MLP neurons of a small language model. Each row is named by its layer, matrix (gate and up: input weights) and neuron, and shows model dimensions 48-143. Each number is 128 + 24 x the weight over its row's rms, rounded and kept within 0 to 255. Numbers have three digits each. A neuron's up and down rows have the sign that makes its largest values positive.
Before each neuron's rows, "fires on" lists the tokens most often at its 100 highest values on Wikipedia text that the model never trained on; "fires after" lists the tokens most often just before its 100 highest values on Wikipedia text that the model never trained on.

fires on: "e", "a", "ree", "el", "ed", "."
fires after: " D", "D", " deg", " H", " d", "L"
L5.gate483:123148115085157125117089147149090168153170133105117089105123135056121112102135159137148111164163124163109077138130129120169132151110087140113060115081108164156087112120138145109092117129146106117156121161131116155155168090154162154111139123167115142142157121148091117129142126136105149142
L5.up483:127115128130104156150110100129126088154118101078113135114101085148128122139168136156135129183154086135162135132127097094142121125097095177122119114144148130165104127122067126124125123093126125096091126119144147194107114145087124133160153134105136190114109125078163090127097137126125111116

fires on: "an", "era", "ation", "er", "ar"
fires after: "il", "am", "ill", "av", "im", "ag"
L5.gate32:150135150128093142119074108147093122162111101137154128189124117163116118149119122150106124112129164103126131123103124132162078111114103141119089122130119145139089102081141095118105140141158128118125134142156112141160131095149155085161117110091107092119129108131115112116126151156108143157
L5.up32:183134188152072109108109108150136116110099140152165136198113165104130124109156083128138143089106157099116172096150147132179128107122122144101096142101105138155134140168127061111115121138122169124118153092170143152142109119148143128141114099082142132124083111119126134122119093137176104152

fires on: "l", "n", "h", "omm", "raph", "r"
fires after: " g", "iet", " dec", " G", "C"
L5.gate592:130145090144130147101117110160148150148130100119148118132108121118141099079131159147144133145102055103161111084144150111124138097109085136143091137125188152136143155122162134098148100133168097143168082146123144124135114107125126117140101117174182120116133085177137109103111121140073132127
L5.up592:116159113134179108135142100152132198120144142133110126134101137139104124149135110174122131108094158108150180151093124151135075131153115138163127109117112109138177121120165114131165082163088150138150146108124093123173103125104145131155160148111125106124137109138149125083137118123103132159

fires on: " 0", " |", "J", ";", "H", "–0"
fires after: " |", "I", " 2", " 4"
L12.gate644:124137120166121138150106100142117069162170168120116125151128102148148124152146128158108110166129107107118145102080147131108097120159111124159109113129120133126099129110100142191090092170118120149080135083108138112116128155105130133148085100109149119094102121134125163080122137152136142113
L12.up644:107134078162131150111120142121134157133163157168148121135142115099161153114084113145109132177162118144148142162120147152130152118131102180089131164154130087150157096121062104126136082087107118115146107125152133143081138131145136205107106101121160122120085095106093129142093115129119134146

fires on: " his", " the", "al", "6", "'s", "em"
fires after: " in", " In", " J", "M"
L6.gate681:124117143105166118123150115121162141143143113112132104114154128091097137086161132144159121133138151121106100104129109155109117159104084134114122133136159125153112133135154167140152105117151161122130150179076108095137141130162139105118138134155132170112112136111098101116122147148127114108
L6.up681:117181124101168109083179142114086174102125133123108141139099118124079129146167118113101133121107108128138120180126075090163086152127154167153132095101125131171112112151131102156115091132147166155148138139118095184129106128121117152111109119098149160124155136144189142098110116100172176164

fires on: "\n", "on", "e", " appro"
fires after: "\n", "==", " ch", " Ch"
L6.gate602:160138117151160146099107160101171120128147129093092116131119112137090140091152171155151091161124142097109126166167105131136101168108159127166140106138126166191130120147143128091104114103142094096131124181137127164174140151140114104099124100114172128130162093121110110147117097138107128110
L6.up602:144107156148158091107138156115084160119108151180100146141121150142135190120152093107138098101146124114133136095091077157109111164098122137163159146095105105149150127121112152133168095117129102111119089143118132111148135126117090154091092149141157140165135162117114113134146101101127091130

fires on: " acqu", "air", "all", " head", "ellow", "ap"
fires after: " ch", " the", " Ch", " sp", " F", "-"
L6.gate1040:114124141138139180135086137143112127078131129143156105119143145136148121146111149120101156115151118110123151130144129130118117118134142095130151134132181110158087131142142111084124179151111136130149124123116150104120169139119118156136121109120143110145154079119117147128137111153149130049
L6.up1040:126157132141105108110122149098140111141121139137146125144159140137161124135115130150153141098125112159141125084156135146163138168149152125161136163175131133117149153101128139140080143108149130126123109124091172060090115148165102145158109083114099123122141149120096162109121214129127088099

fires on: "y", "ur", "uz", "as", "ith"
fires after: " L", " S", " l", "s", " Y", " m"
L6.gate263:107133093090127121127109152082135129190155123133156103129155115140150111090116135151131154131126135100140090132147092119113140118112123125135108095132129153152144159110097117137119115166146158117153134174123103126126149090111121104143130129097101137092118092153114182129120113138090119147
L6.up263:104138142161092097115126125125122142152144101082158139126133099198137099144184125152103116117160115128112144141121073085138130109108110151113098126139139155141079137139155089146155122126128126062150129118163073172148158108068124137096144102126114175127147141141126102104152102137143112090

fires on: "op", "ric", "ellow", "pp", "ed", "ac"
fires after: " F", " C", "ro", " co", "U"
L6.gate1193:145125157141130134172111159152155160158141108148135100145117134144120132112181128132180098098148103126120118133143111108166142149096087147160090139130177145151123127144126090109117133125138119140109156152120113106184141151169130114123106131123101137118161090144090178123149126145123137114
L6.up1193:097099169100120101108146125154153150100112126153154108159115150126106132114151131106118115119122146090147152107140113080134112136142130124092112108150150142129107150144116126121131124159159090171149158068133147153155138107154107135120147105168140152142131113139094101128118123109117148104

fires on: "In", "omm", "ac", "iet"
fires after: "\n", " dec"
L5.gate340:126121071108132109154118152114151126101152070139141105143140112113143155104107113132100089098165114104183114121114156107125099158113156120145084128136106144106131137113147144102104126171205090108161147145122085118170114130151116158145111121183144127134121128109136105110144158159135179108
L5.up340:125120137155125137159083123129167123080149095182136137118097120145117116148141120120171109104118136138106166161146123105184077145100127109132150130141131145148178128127160171179156085128148112098148134145119118156135122164139149124094121083147127105127133148099131168138118140134137110167

fires on: "===", "====", " ===", "\n"
fires after: "\n"
L8.gate980:091121124101164144166123137112127104110155141132117115132133099130089146081144153129111099127137133134063113157098122129155117166109116140120120128109135091144127134116135134112110172119154142102093101170118131146133128131173113109130129120146122092100097107136143122122102169116115120137
L8.up980:146137097125140120092163126112095111133167098137101101131107158090140143098150159144138106075127135149113100138113142161163145138102142130125151112153142142143145124117165168145126165114174177089093135123173116103157102153119144170143083106128177133109113153122067109115148154112106139183

fires on: "h", "ar", "or", "is", "l"
fires after: " V", "P", " G", " v", "V", "==P"
L5.gate659:102127124095149124113087132146140151145158150123149106156109114143082147090149115165188130106126096095123153147139123103131114159100124155129078144168171144144139129115137125188120121121145129078151131132158129126153136143090114163130127113103133148103124067120109140149114123137138159127
L5.up659:145099122152129171093147165141127148106151104125114141094104147178127144108142116113162068121119137109094117141124097166166110140073159173098098115147140147125125121181135115133168139110124107110140098157136152117156114136098135125133088112133132149130117137119152112141141102114152090141

fires on: "-", " |", ".", ":", "3.", "4."
fires after: "\n", "1"
L5.gate756:117159095137096138175133116118167140135179125119128081171114099143129109152143141116152110130113115126130130131143111102170124123057178113164125139118159087139135117111105107116129134089159124131108164113168106084158107101128101139082112110107112169100130119133089140110123126133168162073
L5.up756:110126097120071141126128088116134139104156103100100131193102109164154122101184110113163103175080084140139139127136082116125109135064162103138137154086146155141150151137098116128136118098148119124091141118132156154132137080137102142111097117141117136151150115115110116127128118117163162114

fires on: "il", "ch", "ud", "od", "ak", "sh"
fires after: " H", " Ch", "re", " She", "e", " A"
L6.gate318:126131160128136129132155109134096094133213143123132117079114189138109139115127129113155076150148124135160142102118129116109133141117126159155155149156116131122123150142131122124099133145132127087098170154128175092138152095089110115121134105088115091099159126115128146133180140149138157123
L6.up318:137134106129141160151138105169100130136135132105104135114157127121136143176148117123183092140093111160146088139142106140127193120104131155150122184120149142109104117178107091098144097121124129101127150102177105156141145124100089117123123123157102137140098119106145131116135126115139172131

fires on: "uk", "er", "iv", "rit", "av", "ut"
fires after: "z", "uz", " J", " S", " ter", " Sh"
L5.gate388:132151128136071149100163108111163152104167104135122105125101112128104134122130121128107126148149132152128124108123131122118158131127145134125144136112176143138116131130141118112138145123121164114154162124097118144155127170096134108140140136145109154138123113149101102116180073137108129137
L5.up388:114093095099137123157127127098169099107076144165136113097136141163110185140147120137101154134125171119131088111109124124100165115129138133120091130155135111127147100128157129109067166145112150208125127176152154103121119141119155128117158105132166143117081120120107173127125129131171114156

fires on: "ro", "y", "9", "or", "ra", "ong"
fires after: " K", "d", "rag", "P", "-p"
L5.gate55:130144131126170158161085123084120167142120127118132094130134158123086130082099160141088131144162154142118134187132146175119142155133165166125104182106153112135149092131137127136106159135133161120134131125145116093179114076127126084136114115123129110109102161132162137108147158154140124068
L5.up55:091138097140191107150054106120126148087127135162147144148130124136149148111130153100134134097146122154098125111157154141147125116115117118173130154108124079131132142133085131084112123128148147167149151081125103156126160148151146132142110126131133134115131120105130071117109141137143132110

fires on: " of", "d", "f", "st", "e"
fires after: " one", "od", " N", " Ab", " many", " One"
L5.gate360:122187106114139121144143083108135154151158109096129104097138120146109137121138167127148085126124124147156091150133115105144101172119066151126129107098140156133160108103135150159130122141115114130148147167156133116127144133142133112139183140183132104121171120164128133122135164172133190112
L5.up360:151114139127122083158133164086182168091120144111082147111143121091100109170107157126115134134115127117129136107132111117150169135164144098138112124101140097118147101125080097113142161109106170140118107118151132178101105134137098120094106194135104123104128165138136175154114133140105139136

fires on: " |", "-", "s:"
fires after: "\n", " 1", ")", " place", " One", " 0"
L12.gate683:118140161139090178121111123103128147134156143094143069146129133112098103108149123144111092116116091156131166124110127089167078097090170140162112111123147133085143114134132127151096136093139128085155172153140091116146137112146130130129140081132141170111146112166118094098100104143112055144
L12.up683:105121117134110157077154146131132167130144161124124122142112065127130159124095120132136122153163103155114143157105105127103114117083114118126134094142153089097110126096128134146081150131132101105161110153120125105156134147095146126109113133109108181153105085157128165104127154100126143114

fires on: "ult", "m", "ing", "ver", "vert", "acher"
fires after: " ad", " ", " meet", " Se", " Te", " te"
L5.gate816:155175118176103139106131088141180121102119082119117119107138139149109109114116145103151146080142149123140093109169160110113098150109141173114157152165127128146156171124133107164156096160156111103118133170069137116150129109109129145114135087158146125116151173136116125133122094090137097114
L5.up816:106102105116090117114151130111124092153122114127132156152150097121113140122115107108108125115116139149117143152079144089152165130124149099106150109114101138122093179088133108112107144167119160100154146123138111095092155123161142174115135142094110102135118126140146114109142129145113127094

fires on: "ak", "en", "ur", "il", "if", "fess"
fires after: " O", " o", "em", "ue", " Que"
L5.gate655:120147107167093119119165111106196143132142129141114099078125124130084152103110171131104150095125169152111125195132147139156138153138105121154117100122132146155152118122160113109108112117145073100082148109114135115115116097113146109133137161156148122138149136129149090100116143147129140155
L5.up655:139118149159086142175159096167130118129136114151131117135133141137096128160145097181118146128130111115136117116153136078097130115136192195142151146138103141142097098146143141117142072177106140112149148141145120117085104180134132120079099117107170146123093080152108133150143145090158114096

fires on: " 18", "ai", " Turk", "b", " 14"
fires after: " |", "b", "er", ",", ":"
L12.gate20:095144148149102102140153095156108157098118131087113131096096142126082126033115116105109109108108118162110169098159141097136103136110124112131158122105138121130113095174128120160149175123144111128140146147109135113128093130157127097131158104087173135125119153142124107126143104123121133109
L12.up20:130164131165125123142084120124128162115116126104105113112142139135163106100111121137084094117121163140132108089125160149160110097080135170137132106097157142127126160122122183106154095139131142175105185108130143090116119126173179147127105120143136188152104131106114140134112118139112123153

fires on: " sign", "el", "ok", "ol", "ate"
fires after: " T", " t", " g", "h", " wh", " d"
L5.gate598:153143103071140112103101086157101099129102119140120121122122106125151099133121133096137130137153138113161076116124124087147120138169089142167138147128119125151122144105125102107150136136158114093121132105107114071166148139109085167150139104152113125134139106124117125100140103142112093144
L5.up598:127150105056167152091138140121104125177148110124076123137129116117140116143131159125149100132116174138169144120137094086089119135137123141119166115181157118145134121151150113128112057122143133155167100144145095124120115115126081122115131102137183115115141121140129147148107131144118126089

fires on: "ac", "a", "ained", "oc", "as", "af"
fires after: " re", " V", "t", " prov", " F", " s"
L5.gate890:120107180137153119128148119121126134163164113146168099133141150164123149135146135111136130104137099111128139100163120091135132137066135151095107161180128125162128143138096070155134122169162083071133141115138123138155121116102119173141115103095153122137110118122060172114123136137110122129
L5.up890:115096129196122184125122195128147135112151153130128142135093110161110137143124094125120111129190134131166141146129150113108143165100132131111112113128134162127134162099133146146103150119145135115130122143142130146100125151111109106109095127117107151121129157127111088101129137125145067064

fires on: "g", "y", "-", "il", "z"
fires after: " K", " U", " W", "K", " N", " D"
L6.gate718:120158133111116110151141156104113146142156141105146089126174161131123109127161148144156140145130096130149080180178142088118131116119103163156061110098151089185138097148110087126136110130114151126122135142153134131157170132070149121155184094086131155108145133145115153130143124135118182116
L6.up718:128121152137199104139126118136185144101133115165165120151171176093116111125139104128145114134120098120134162189092147131100180109096125118092123158106132136173111075151119124114116115145108141137087122122103132147139120108133116153103119126156116129136080150142141083112139136131152143168

fires on: " 199", " 198", " 18", " 200", " 191", " 189"
fires after: " in", ",", "In"
L11.gate502:106137162134146149113098132146158122107135107067129129118101130154103136113158116173130146092156168141136151151135129151110100114082128193146114132126103174143157109130107147159093135090127141123124154138150098158107175127146116119145138127145157132103119125120132136114153158146161141138
L11.up502:108119125139101105088139106125134134143116141082116075186117103164124129134141161139132137099134106173145115098131115113127118180153125131095086159135147112139130155111101149134101118108102161099126089103049102145121135111149158098086093131117116086136123122137116126141121114146111112123

fires on: "ear", "ad", "ib", "at", "in", "m"
fires after: " B", " b", " r"
L6.gate659:141186144141143153096139130129099089115153130113174130196133137130146163195155120132172167136104129130134135097123137154157069137118099142126164135169103107164120133133145100130125122116133138113153193152088150155147095152147130122144133130128130136129126113138132133099112156163099093147
L6.up659:127120121135133110125133180098097131168150113152134133131144109145093151098103128136151124120101134137142104081153119122155120141158117125102126079117112125168120101121126187106100116133132087115148167137157148107141086090144187102149128116108101102162122123139120135168144115104129126112

fires on: " of", "ed", "all", "ill", "ishing", "ell"
fires after: " end", " f", " out", " fin", " con"
L5.gate1167:103112081093134165134118166123154157138118137091131078120155101119115130109140132099147101109118152115110135167170110151093088145138216149140166135153123117130150111097104138155152163117146138141134133194167127126151128120111114144144160114060141132125153131158112113110078157133133142118
L5.up1167:105147109140149131132142108156141205080123127089115121159179116124138091127159087117144085140126142162137150182162104119135116127114119137134105148102119150122151096134152109132129161093130142131129139120107095149155158140151126139143143075098094153097129144165121141121120141124125114083

fires on: " first", " last", " next", " previous", "th", " second"
fires after: " the", " his", " The", "'s", "The"
L11.gate78:152158130121161122142135166112147133101124134140176131114146096087133128087133168109115127135120129140164107181098157164147154128104148119152106162124110168165132157114100109156131139173136137127137116168118153124115149129121124096107117142120157126117150190147157114078137140150154141115
L11.up78:123116111146145141125174152135117105139110156127128118157137111133123113126094117149118101116135152116157084109092153146144128122101131162130126088138117129069171147134124123158094156090119110176086124154104125150132119104125142121123148147130125128136101132078127142121121110163147110114

fires on: " the", " his", " this"
fires after: " from", " in", " of", " since", " during", " between"
L12.gate885:135130087110123120106126120088139127132107174096141114146148153154148145090124130163090160155152183135133090113133148131134095154133128137157100116130142134132128111136097108114124099186129126104126157176069167140150135134125132116134161153108138128131160169111155134127096117167116123114
L12.up885:130149157151174176124129100134100135130112141099119146116112110098126157120122127149088112126124154166091158143141156090123141144133191140123128141124078100147146150151133134129138107157147170137129131144124141147157091141092176120158156094114119147125125164100095121135108153128227162114

fires on: " |", "8", "al", "it", "or", " L"
fires after: ")", " |", "s", " (", " (6", " p"
L12.gate291:126097102113130073129151157143098178161142116076122098128147150120120136096112149119135112140100121091071100108143134133111140145037167125126123086164155124179139096136112079147130128117140105121119100122124124150141188157134133164148133154069120092137119081133122089128138125155147134137
L12.up291:153104136101147103089097123165103153131139118140121120116133121092103121116107109158150159140129169071165121103188143169102123148125131152128126119196155106147143104122147119128131136121151120133165131099119120126106169150154150127167165125100076129109113142115096085111170091146068091094

fires on: "as", "is", "a", "ro", "ing", " inv"
fires after: " N", " L", " V", " M", "uk", " Y"
L5.gate952:110126129144110112139156148099161147148174108096141122102139178141154163119133123145176116122189120112147130151124140105102118128095141132131126114121153142144150102102121166148150125109141131152111086159129111099173096102121154139142144139159151136137104105144105135132108131127080120066
L5.up952:128142152116085104158115147143135121100139112153155112108141100164169127150124154113136108102146153099122113110102113090122129103164112167157135135148117137129190122151121144133070126153128140159193107153128143077135092147144088145111186130140180124134093111130150160141144139133093090106

fires on: " 200", " (201", " 193", " 196", " 17", " 197"
fires after: " in", "-", " In", " to", "In"
L12.gate902:146120147151155084160084134080114132074068128107129088148119139119130169132142127178109121133161107137126102151128147127140091168090136164144132139088128117123125137078110118153135136099154144118154145183094100135095168152150162138113109141109155155120147144095125103101106094155148117095
L12.up902:102121123099124175128115111141096128109133119115114140107166099153186110113113130140148134096127139132143162127094108127099107138145116129158094132119105158125118116127153148135147098088093145138138137109095138134135127147137114131137099130158118117176145134108095138149119114120111147164

fires on: "ed", "ran", "or", "ie", "arter", "ee"
fires after: "p", " ch", " p", " sp", "qu", "ch"
L5.gate806:122108150123120108128110102121053125169107103137142124143127157096091179127108076119117161113138146113131103117158151142128145116110104132144122184160112127144125129126134117108118142175154107118168144164140085118127117125113112076107144096077127127126103057139101108116139121137129161145
L5.up806:137126135130115129155096104132115120114145085139143118132160120141138153109156131133131103112123154149173104113133127114164137140153107151155125123196125121120135095158139104109100076130128175095151157133109115140083150174177115127178157154109157143096107152150142159133133106120150118100

fires on: "il", "en", "od", "ud", "a", "ar"
fires after: " Ch", "st", " b", " Z", " k", " sh"
L5.gate741:133156102105120167141111148142136103166145104181145125173147130116082094100126117134153111140147123120147123138152128126130153102162166184161136114115134137166140090128137121092146126151160147108172131214119143120151181162121117137127127092101144106132098112138119141104104108125164140135
L5.up741:109168115111120135142155119135080135138138156121094131139161142115110141112105087127103114112167112140123096110101117128143132101123150110113118171157122137128074152117084148106144148087148135114120135147123126138088118120119157076160090054136117136114131135154072133125122125128084147096

fires on: " |"
fires after: ")", " |"
L12.gate969:106146138132120120110121156169150183154178117077094056157088113130108153123089105125141152126121125139179126120130132103108156145126132124113134160184142145146130114154082104171134119116106135100126147134090156142144114137139133111096124116087143142119118099146070129162138115147120144143
L12.up969:122156114127102079153185181099133131113160168135149109106155111146110122178140139104110141155142132136123096139154144140159132131100107160095094101114108121111125113122163131105092160088152103100117134090154104156091149123120151150142126170124135147132181120130142135092120121140134130141

fires on: "ang", "re", "it", "an", "al", "leg"
fires after: " r", " R", " al", " a", " he", " de"
L5.gate955:120149140125056131146103160128109081111152121111139123150159143109156132140095108130147140140133078090111093114091060156097167151114135071111140117165121116121133134134107105143142125101108185095124143126111128140072148129104089132114095125098077101101123130123096124108121105111116156097
L5.up955:166134067119182164114133143123144144138145134133104124081091135122133096104129156170131125144152118100081119074136137142125172140105145171106122138120115092149116125120143099122117126118118147101138117145130173114156144143140141104108114147158133177123118093144120147107106118130182111130

fires on: "ar", "y", "le", "one", "as", "a"
fires after: " V", " N", " n", " L", " U", " Mar"
L5.gate125:138146159167111139108108115175165174141128142074112099115128140142123137147160125148093093133158123119088134146141131094081143132134151178093131101121147166123130165095145133149116075160149129148171123100139098102151100119114135102145129150137133121128119110129160089121170135132106144071
L5.up125:143127100147124123138128103101159176100105128123085118110180153120087153142107103089179117138105153135141117169117089095152139126107104118127125150086175115133164084177125129162111136114107172121138073124159103086150153107103113133143147116138143146140117096116098144137092134125123145111

fires on: " |"
fires after: " ", " 1", " —", " 5", " 0"
L12.gate1049:144145094134168139124131127114140136131160103133135096116166081158122123110111135148146159090130161146120134123096099106142172124106106124139129161142147093173160140136121141115104152147119108114159136147138145124161131121140108137144109131138114118134107148192062147096142115138097110103
L12.up1049:073119094114179127125130142104136131115086146117106118106113117114138084134158173183121110131136149166136119134122119149144121099108135111113108133135152121124152111154133098104128124131135083118117090114171127112139106075096126141157113153162118139143089120176157142125137141109145123127

fires on: "d", "u", "l", "ul", "ce"
fires after: "od", " o", " sim", " O", " S", " s"
L6.gate12:130137086135122170132148156105109159145143118112104096091168142128128167100131126125154114140113145147148145132096131129104141142135136134142111109102160136142159114131089164146162136150147135158151106139115153152182132095143103205079116104141140118122128148164122150154139103120116150123
L6.up12:099139116123107150156115156119131150147121149143104153081113166144156121137119170122115114109136105125144098133131145158121131123125137097155157113140108146095133154113128127134129153142152099122124128133176190129128118134057147122088132101081143132080136112113153118096138104130143143132

fires on: "ard", "ver", "ar", "ur", "ronze", " Gold"
fires after: "|", " ", " sil", "ct", " B", " aut"
L7.gate805:115130126151148110139152126141155108134145136133146112128127122132136106097145161144097106122115070137160120154150139098137109134137104139105158140106152143173094114106069134117153148118164144139103183131166076116147094152100161137157109146115131107113149101100121160121135098152113137134
L7.up805:125144088108111146095139136153138147121111130111110126103135101134131090113125108144143092146087165104124137131129098127118106175132099136105161161105131148100095129104076119108119148136155138120118136134105099125146152148109191110104128144080128139102167145128109144118119132113111108088

fires on: "un", "our", "ol", "bor", "und", " month"
fires after: " h", " H", " a", " N", "igh"
L6.gate972:124165115131115129091127113190098102130150122121112097158121157164123135126167135118150153136153124152130162141101118120130172122120145166156145123124149120154151097135094083134130121132146105113124114093137161106138123156087122180111097119141166134119103131133104122117149142143159111138
L6.up972:104175120140137161159138168104111164093137185125135097117152125140104147128131130077091124143126181134177135115151123122145073123100137088154158113079153120126104104119150109162092134141127100118152132145100088137116100112090156101115126156085120108092143119112142119125130167121110146093

fires on: " a", "a"
fires after: " was", " as", ",", " is", " became", " be"
L8.gate940:129140105115086150108154116101144100125123118100131107127175133149120106123156125134145159129142193134095120132103105093140141164122121138159107147166154110163168129128114105107117142161122110087120152162120139118160119069156099157161138156088143153107133096141086110128108142138107143113
L8.up940:152112147128130173132158092096156114117145135133145141092171145119137120075164118113114126132095136131115160126093107102121139118160112154124160166113082105127111152145130146137088142169077110104126150153107172112154076116159104178145138164154158168150111133103134095126127170112147108131

fires on: " G", " new", " old", " former", " present", " previous"
fires after: " the", " The"
L7.gate1022:114124149131161109138137117182197129126147100152145122151136111177172120136154162142120120155145122139138134136114104164129146140123137127104118149106151150158130130128129127127119127135085117105136144164093092149138110114135091091134144114136134114119153083141090123130170142129141148116
L7.up1022:087127125107111185158129096142123153147181101124131109160154133154117122146112136113119101116140132126127121123095086146139117118092132115129125143140116133111153112116121097119144180123100138117083122164131131111129124090127110089146130133124114155137122096112112146119139091150125141111

fires on: " of", "e", "l"
fires after: " one", " k", " ear", " One"
L5.gate667:169128118135157129106130125093112169150150123121133100122169111131120132131118153128092094138127150125105134134146143101110104132133098124117116121153165167148161077113137157169126126139151138173136099153103136152169145095170117084105087104137178090111144088112125150077113139151115146108
L5.up667:095103093122144110076161129103079131130092125091140121110096123140088131119172143102156133136104142073152149136068090151097160141134085134148052109127123116099135135122150095090105132126114170125136105132113133108154109117138133117150076151120144144111140110123155068121136136151085129104

fires on: "j", "ok", "at", "c", "qu", "al"
fires after: " T", " A", "es", "ai"
L6.gate979:147113114072175080119134138113135152144132170123143110123103115102152101106095136114108139142112101107175135124128150160127150147109134107138102103092131108149139127179125183118113145118120114113153161091127134134161126097094113131103146119147143171150142150112130156150130125112155175144
L6.up979:084122121136157126147131131152147137106116177161131114088149116162143135123099068123070169105140133140151135110154110147113102099069130113153117134133109165135103137129125178122149178127148082128109165093128127131119141139133164097122124136140161154116148150121132090132110132151122118150

fires on: "a", "os", " Los", " La", "oll"
fires after: " D", " d", " l", "D", " dep", " |"
L5.gate537:114148088129111111123135142131117126143147099071129104131118111116128146158114127120171099183137125110115122126123116123148105137133121160095095078100102211164143131099080076125135125099163124117131102124123102156124170139140158129123142127118078119122112093146106130105159147131121105125
L5.up537:123133103134146169132166162165133094120175108140158112161134114118129161119162094137147172149154132163152116156136126116143106127152136112157086116170163126161172113143174127089142147161172106063115097109141122130195136152128118149146145101161109121121135137103077097139092159124108104103

fires on: "ad", "al", "ib", "en", "im"
fires after: " b", " B", " r", " voc", " sw"
L5.gate168:114150061105127154123114112161107121137172131127154119158132146095118083103142092098126170098109121122145080108140152134140098115097139123112148113133127133112120138119170138115146101142167097115134157138141083087135132169166114122104095122115110137151136089162111133129168108141112112169
L5.up168:155149113105112124105117147122086197126175127145044111120128113111146160099096118147153096163137125146139114150149164157124174148113114142114132110147143116145122090151154110155148100137117123086098119148127139112168156126129168110111166148129112154148099139124122144161130125140139152124

fires on: "y", "x", "ce", "a", "le", "l"
fires after: " O", "ok", " A", "O", " o", " Ann"
L7.gate723:131100128080110089160182116095129157085147136113145104083129139126147161171143089148148136113104121159113114134107136129094138130121141161138075150131101166147142150140091145117094122116136143153119129151147105125157124105102178161132111150168169118093081139170120142151168073145125148123
L7.up723:114148094152139133164142191108112131167101117132134128135117134083131124111118119149173145123179078177118134149078178110196149129138108146129122134106111145142096119138129137135126119091127132110103100139156109114122152169128089116101127129133098131107148119170130119128105144140111133106